config.yaml
n_head: 9
init_std_o: 0.00638
init_std_up: 0.0271
decay_fraction: 0.605
MLP neurons of a small language model. Each row is named by its layer, matrix (gate and up: input weights) and neuron, and shows model dimensions 304-431. Each number is 500 + 40 x the weight over its row's rms, rounded and kept within 0 to 999. Numbers have three digits each. A neuron's up and down rows have the sign that makes its largest values positive.
After each neuron's rows, "fires after" lists the tokens most often just before its 100 highest values on Wikipedia text that the model never trained on.

L4.gate995:449475498473494486539534426498448464545492501490495421506492511509507467514500547515571544473527515494459561530449474495558524530438510519481525481554544476529514502418465505517567418473565491546540484535601508455508466507470502430505558435465489417480508452509570459489506493453661450530483514474511492536518510475485477535512451524559486489497432496522428481464497484513522488461507
L4.up995:547494514480514532447539409544468536447541531481457489520568511479455447525507519537520547620585471487564454463535469530502451511513541490474506501498487449460578541498451490518456484529437460460492436559445548549496494507451486530441525520446502510562525559492431473445466492527554464543492435459499489479543527507494519462517529480492444524476518469491481551477494476476490537528550
fires after: " |", ";", " 3"

L3.gate9:540485459509418515436532432470542435587473572558425476449499416536532517600412552523516469506498496506459535526516436528434517493477511413574559520537488533468497505535532535438515493491560476489480520490534488444523459523503557588521493473506538540507534493518438457538399511537493588509503502534508442544492521412467489438517484527483419482489432483467502489573446484492521511457550
L3.up9:527495455494451453487592508551519604574499493507429504452457449517463497512538583516523498499540502513506554436570498536493482436512530456515460497459494443435517501490435490467453459479510418535487500479470519489460492504473486431462473524467479605497494472544477461568470468529536516507463430497456503481478458459510518513475445519485487423522575459508534498473509451398493478459498
fires after: " |", "–", "|", " to", ",", "-"

L4.gate474:494530461554457552550502500489450520519535523446405496468532548483453436484528516509523495492500510548562478533583583471514518521446476487456481496535548465513476529542499567432540604473511429537498475423572513559488468594501505503445469572508509469512456449507452498470556516474522517496492491486534536524473484527429513500466524438536473509551462467506586453449499510387525553488507
L4.up474:417515510575516517555517521509516499466567491541489454409497551455520486532570448489521478430510517502550481527478586519461542612431476476494531586541479443471520476463539534491494490452539483451526488485532471470503571484495479585458357511493520500509513516487382493476519544488539405540445426592462454509557479548542507478466491454513457491515480435495529495456489469489577516515530
fires after: ".", ":", " (", ","

L3.gate1283:514523497481474528545477490478466447516548446507482554453583534453503526562511540514586524425512435528538461435433546490544524523451457514519429444506499406550505551514523499489495527529524432530565554537542501492495471459483495459490498505418506486529487550473532530459461553438495508545544475593435456461527522497519439526509477556546481480523475554540447481464442453411527486494555
L3.up1283:490488496466451481451488407513467480528552518565558533541581544472565531520438496546489518557559497531438489475524543455477518448526537495555482521471488529481545488538519492492559460527517458514516471542451545496538515436525488531434555539437456516490532509500445454521546594493484509515594538479508485479495470554480551468512537513492579505551470486509520526484462468461463485539468
fires after: "–", " |", " (", " at", ":"

L3.gate1076:539508527497574514559485447502461492541576496480478569557479520451489480538515505498475460539588474467480519478492440476491477520489488555516513485503469497505581564517473534504523527589478560527563535513486506562529451458533467436468450489477474451498658424476476519500508551519514560575562466531543481524523405476466535533506509553573483484532520436498518430535527471469539538499572
L3.up1076:545504514453524509536448529513476449528493491604460517415537542493449537501474544490511489513545482551493524491495565518559464468546556463527514611494498509528507537523539512534604541478538490498472582480512512511518501534492572433468517506467496488460441535468497499455506511502475537469548449493478508477460568546460559558449514521492500521512533506582446488467526546523498490484483
fires after: "–", ":", " District", "-"

L3.gate14:473476582448478534471570565434512554563436559522451438468544523468531481561527545538436521571516464471544513510461442432497442443486489449540489516475484507446520503532502495505632443503470468500537491476476542502522452501501529541533513579460572496480485483461505440505478468577491509525499527454531523466450463535523523527487489532536487483493501499503447461408374472520549470569534
L3.up14:529505444511532470514447463522471497464474510582471532479506523514459528456449536473503495573523499470557535476478509527526524464509526498447503509465519498470457440514490462487501512535570498455533549524463526496490528549480521487435553521504454480417508462537468529490519474465542487489501538553500455516485509519589561456581577580522439505415485491440557436485434513515551543426491
fires after: " |", ";", " (", ":"

L3.gate315:516442502503533476511503537514492567499521541491517462517504476535433419507467582519447439478535554535448523537538488491505532478493465407502476530548479526463485524529516510571497510478547465520527496484508487558527504412493519476497449491572502512532496481522526514465509541480455464513566505502449460498523487492555428537402464494549471455493541494506516412505508461544445509529507
L3.up315:539472448523474471498578450506456456471601527508558483479488489541480532525579500458546488521448477491473498547493505523418493506524554494525490458469432592547481445524524438490416567465494368566508528533492488493527552500534533450444516513464529570485515493556436474490493569470515488524451486517517547542497520457553499512502451462566555487478511468493519432519535494504465437477598
fires after: " 0", "–", " 1", "\n"

L3.gate1084:560488513502534534549494540495580472603516475505488576495456437555498461472523440447535466512457460454472551537494524491469423496538485521538466589552561521464488464515526446543477572489534496553507488485555501442534522533479547481463546466492528491539613492486440480490460488486500547477494509522449434479523536368465486490535437505567469474457456517521447453493467556454611444485387
L3.up1084:437479506526532459513401605462435490438578501464532425508565455478459527457536527450504459468502459514509511472524536536407507542385475538455542519463497474532449505449413462483506458506552451502475566528535478522531549559529530539435479487421504589516591513531460428464464488553492427489480448516505487594519532490498512574498494504533461537538474490490426524375500476469489493555520
fires after: " (", "–", "18"

L3.gate1187:521543571490535459484463528516464467491537542483489464487561508468482462513518508510495579573496491454528499540477578398524552555442547483462512428599451479462499504482476535507537471445531425485514558514491477565547491459521430554530510529561428414532482480461478452485474591422498508571529475491495521432509485520510441484506403494503485515399502563529485565468482509533472581492561
L3.up1187:513435517474492479485500456509491500508510453505512476491564477497466560492484448495487508543452531485503444539397439449494510539456555496452537553540445556503561507508493496451434527503533463483456519508571547507491472532486458576525549555482487359485469507499504495545513536477407467573491472549388444492426516510539533506536494434521509570509483498452546567439475519542538471492539
fires after: " |", "|", " 2", " Turkish"

L3.gate433:502481525388516531498485517461547529416511473544449546511482490518500526518389456507492505507564605435446551494519479465457526451534452520511446531519505498498522432532458504532553482519513501531541499530523522551518495499473488434419577458512553532507496509509514481496478503480494498536486484556512487434466528487445424511512564505542561503509544492420505490548540479468514519522502
L3.up433:413573516510409579524539563475436558528507445461464432488519561474513556498459459538512515538472511514511516532474446471467535508529485450485479488519441499460439421449497497463539543436505491523439521560457543499457520493510507515616527538504553560515424509513469488512569552504436538480406547543488506465536576514539557518525505549484577451562486494454461516477502545517464552449474
fires after: "\n", " ", " 0"

L4.gate1037:486479470492473568458532486527509475449476566515543583458462541492526488526464447502485468419503461474495562524493496535499418497479521488462520460482550477420444521450503508536504436471382541477447532543507545466545478480500520462531449619470500488501493445454518502364456482474549528559465468528513541470496471533524531559527485459460520466495483490539470464501556509487428481490446
L4.up1037:455484533546506455415471445492529532516447517523523578502525500422418479577470491482523439547555480473448503513490527475501538482506483508509463489542541503501573460449500475421479490434491515421481561496493512535488494498478467535476455519506529508527480463515490490516445516492516521489512524441551539450556439399432476467458573483494501550523472535482508468484537468379511377515464
fires after: " |", ";", " ", " Cup", ","

L4.gate1248:525527541439523480438608461584490502476553490468572451507421501542531566504501518450547485591438478477515470533550434479499463491490486553499503531525461508451584545488497497569435559479556542405557474550540462528529463482502510483500543523518456516567513534474449477544528510460478476490446459508585450464481464462468548438454489444519436479509491518533479417450475504402539523522482
L4.up1248:474569520475494498479475577542514468441531529491394477495468457432519507601574497458513488535534529499588484491501504485480535477549480514432462467487523414497536513492556485522577524485506506532552551531458486474462471484442497500494532549520497559530493527500477501533471494494560577432490464530540516556527497336508509486533555472552523493493447469527462531388416536505505506465566
fires after: ".", "\n"

L4.gate310:590611419542488474484529486481435507469499524464437503521546465510528489518525470492546505526403452469461475486525533521565502418467471493468531529499530554541496505533531486571470509497495497524471542527563498522558504502486425489517535521496515476551463517484519477505552562471496523505484498476525489466581509395507469521519553462491430487508507494531469439427471521505519498545524
L4.up310:527549462547500526487514496552424516510508543503551479467541464546444490541472463472553524504524454502525467523534497540479504482475413500483518501497421531515470578530442459504555557538438502540509463509515491459504458492463500504510465482545484480511463524452450494562467499483505418541563476471586480551545528463473461587537535448516399471480518509530452499528509504450474450502533
fires after: " |", ",", "–"

L4.gate693:521478518509509488551472467539536494531593542501478505501498536476529422444494478444475509492503467497478464468469497499516452502541435448467493520457443515476458458482604499497437580460503538493485523456439497522487610473486483520585543478498525480489518457497579516593468521546501538550457538501494507476505502487479516502457515487479527533480523470533482552473507508479441493492500
L4.up693:469502473513497528573540518449585467457514558440541486554538532444475488467521489451444479518483463434468462519433483554577488475498537532505538473531483524479490454545478478444528527442455470449523527488491531491470519458518509487521499540535477426499506490445567526600502521481459468447465485494500483447459499452459529577478492562492544499531549431531480502532490521477507473511472
fires after: " |", ",", "-", ";"

L3.gate1159:474523485471484457505551567500554505445534490477488462541486505505551519523571521440504528566441458478488520510546501551531575465505533483460488480561525477553505499480495517514463516562503467537464482474517444417494525532484478550471454470474461518452480507466517542487459531500527460470496488510555531520485510573521525560530552539528436434552508523493443543529408533482509488503524
L3.up1159:491483509524519562508589584429495505464510481575496440567523462508494420494499556482561442511512482537535502496512455540490431533522551499488491552556427501441549455506462552450528427526515471519485498518526465407480532512503473465586422461503520490490524466492474500515561505475565544542528480466492535512531535511443544546496535412496462456521544466462571486446496559495484475466458
fires after: ".", " |", ":", ")"

L3.gate1268:540485449533481445450441484430493567546555502474528430536538517459574423478494478451516536455561570491463519458574478538487523530447512533544529552593410508571467507517512541490483504437503451499453504499492511520441522516457525519503502578537511499558528511394475508506477517449441501520511507530549472481472442432498474501503500529471502510530501474474507486451431511474547498489519
L3.up1268:485492433547407532479495503514521556572461495557443517446503561456535542448478565479490495482421476527598501511477528475476447410520432496512456492501543511502525533502461494461495396524440466479504479469467515447565513522522511471498576484501540441462473508481504441506537525470540551506480503463555526612486449521503410509415529586517558560457529516501465476480537519513499498488499
fires after: "|", " |", "\n", ".", ","

L3.gate1145:485522574546533443466463524423476576497542422575563531527564518443459484544546551580477517501511563603501489496515484480555512484463531487587513497529461507522438459468454496472513479495519564576542531520440456535502521540528550479482479485513448528536511528498481505564475565486536490458427465491502497513523556447494527539448469518559497431488475509489378487502558490500565531517454
L3.up1145:492463557524408543527378463505469420497550527537534463493491496535391516568608526508520486490506475521477538537480482534521522459521485531530485500457457446488480469522451549496416408439446545523524498470494504509439512557516447497506469487514525502494461515507581562471450508425484520469455559473528476537449526500532508544527509447571496488546537468548464522481492480487531466521560
fires after: "\n", "|", " |", " (", "%", "."

L4.gate924:566479485457515490541487483441449490438576536550466494482482487519530534447566538514545497572511505490516445458550483431514551459509466507564522446581538501413495522512387512512522442516497498443483438456584468510541421553470470516510474460525586501503515501468499515509549465542460480470513499481578517496439527546569533532487572488566425454477452567437489534498581567532478435572458
L4.up924:565494424494475520545482467437448540436484470489523484501606518571408457573508487507487453563563418466456525509510509544516460493480460495495542467533495479515489548488515438447537502522432507542493523473495534452530493484565419472512530454487525400551473508446435490459493474555551408521493438433457487482451512514417546463445535564531460491497548451477458523439493527471542432511529
fires after: " |", " Apps", "N", " 2", " as"

L3.gate1171:534435506495463467483486566574525534521541513483491468388503571460515441465562451423481508520530500494518442425503488534491539524501485526503508529523447435506546509544533483514496567499574518482532504433460584478504506521516502470453544443474504458473455549511470474544525483535465504492509479604618498487495580526470532541529477553497492455458554485470518518531513470418514496551478
L3.up1171:500450435498460518553491603562492480528530471433511507489520521463544470473565474473428488480452478527589456479488496469489471466462496528463495555478531466512498480555492533473494497402461454499511550440461483512521494494492517500525505455446484477472505461479504424595499495436501446509481486463533480473539514450444520533476528529536577489511555490417485483532462455429513440590490
fires after: " |", ",", ":", " (", " −"

L3.gate589:549530462514547425486490497576545511526508479457477490549471470514519505551552579587449504495528499515488472474468463452522531486506538561541507508413520526447501557532507522564527471445436485402498551537525453440517444478501469528412516492438452530555452497521466506462502443485473456525442498463512467521575523550496574522478496498488437464519430505412514590474524530468543567462502
L3.up589:551488440529561435515499518499540571511529451527416538554531547401539441526555504536541504452496500502500441481516548469552500473508487490410501524525499537518527460471452410530547539487505465439567557506505473521494484524457465564431459548550439501468503386561476472478514433461449501517472497492565530409521521489481485483463471478474457558486461472511547488547480569474552491488541
fires after: " |", ",", " -", ";"

L3.gate826:492542450438537515476533495448477567458508499426568484510557537394467503535505534448544468513488492581449528461479513503459472454487557524492463509551535510413530494529506455519588482530506454594497510572530545500498488494538476561462477488450479497522523544473445528454431494515536470465496464482478471508433542453472506573464551541535565531500578486498455471510478531456531551476454
L3.up826:436473524418507496463458530513415475486563529488494529457456555444532556525486567545396497508480479533558423380437526505542517555579502521513470506519445590475491542472446501467496506490557481535529542537544497481510446491547496560522499505478423538503495502492492499538485501587567565481516421473508521583483515486573552527511523500468460515528512470539463499450479509472493512482468
fires after: " |", "–", ";", ":", "-", "|"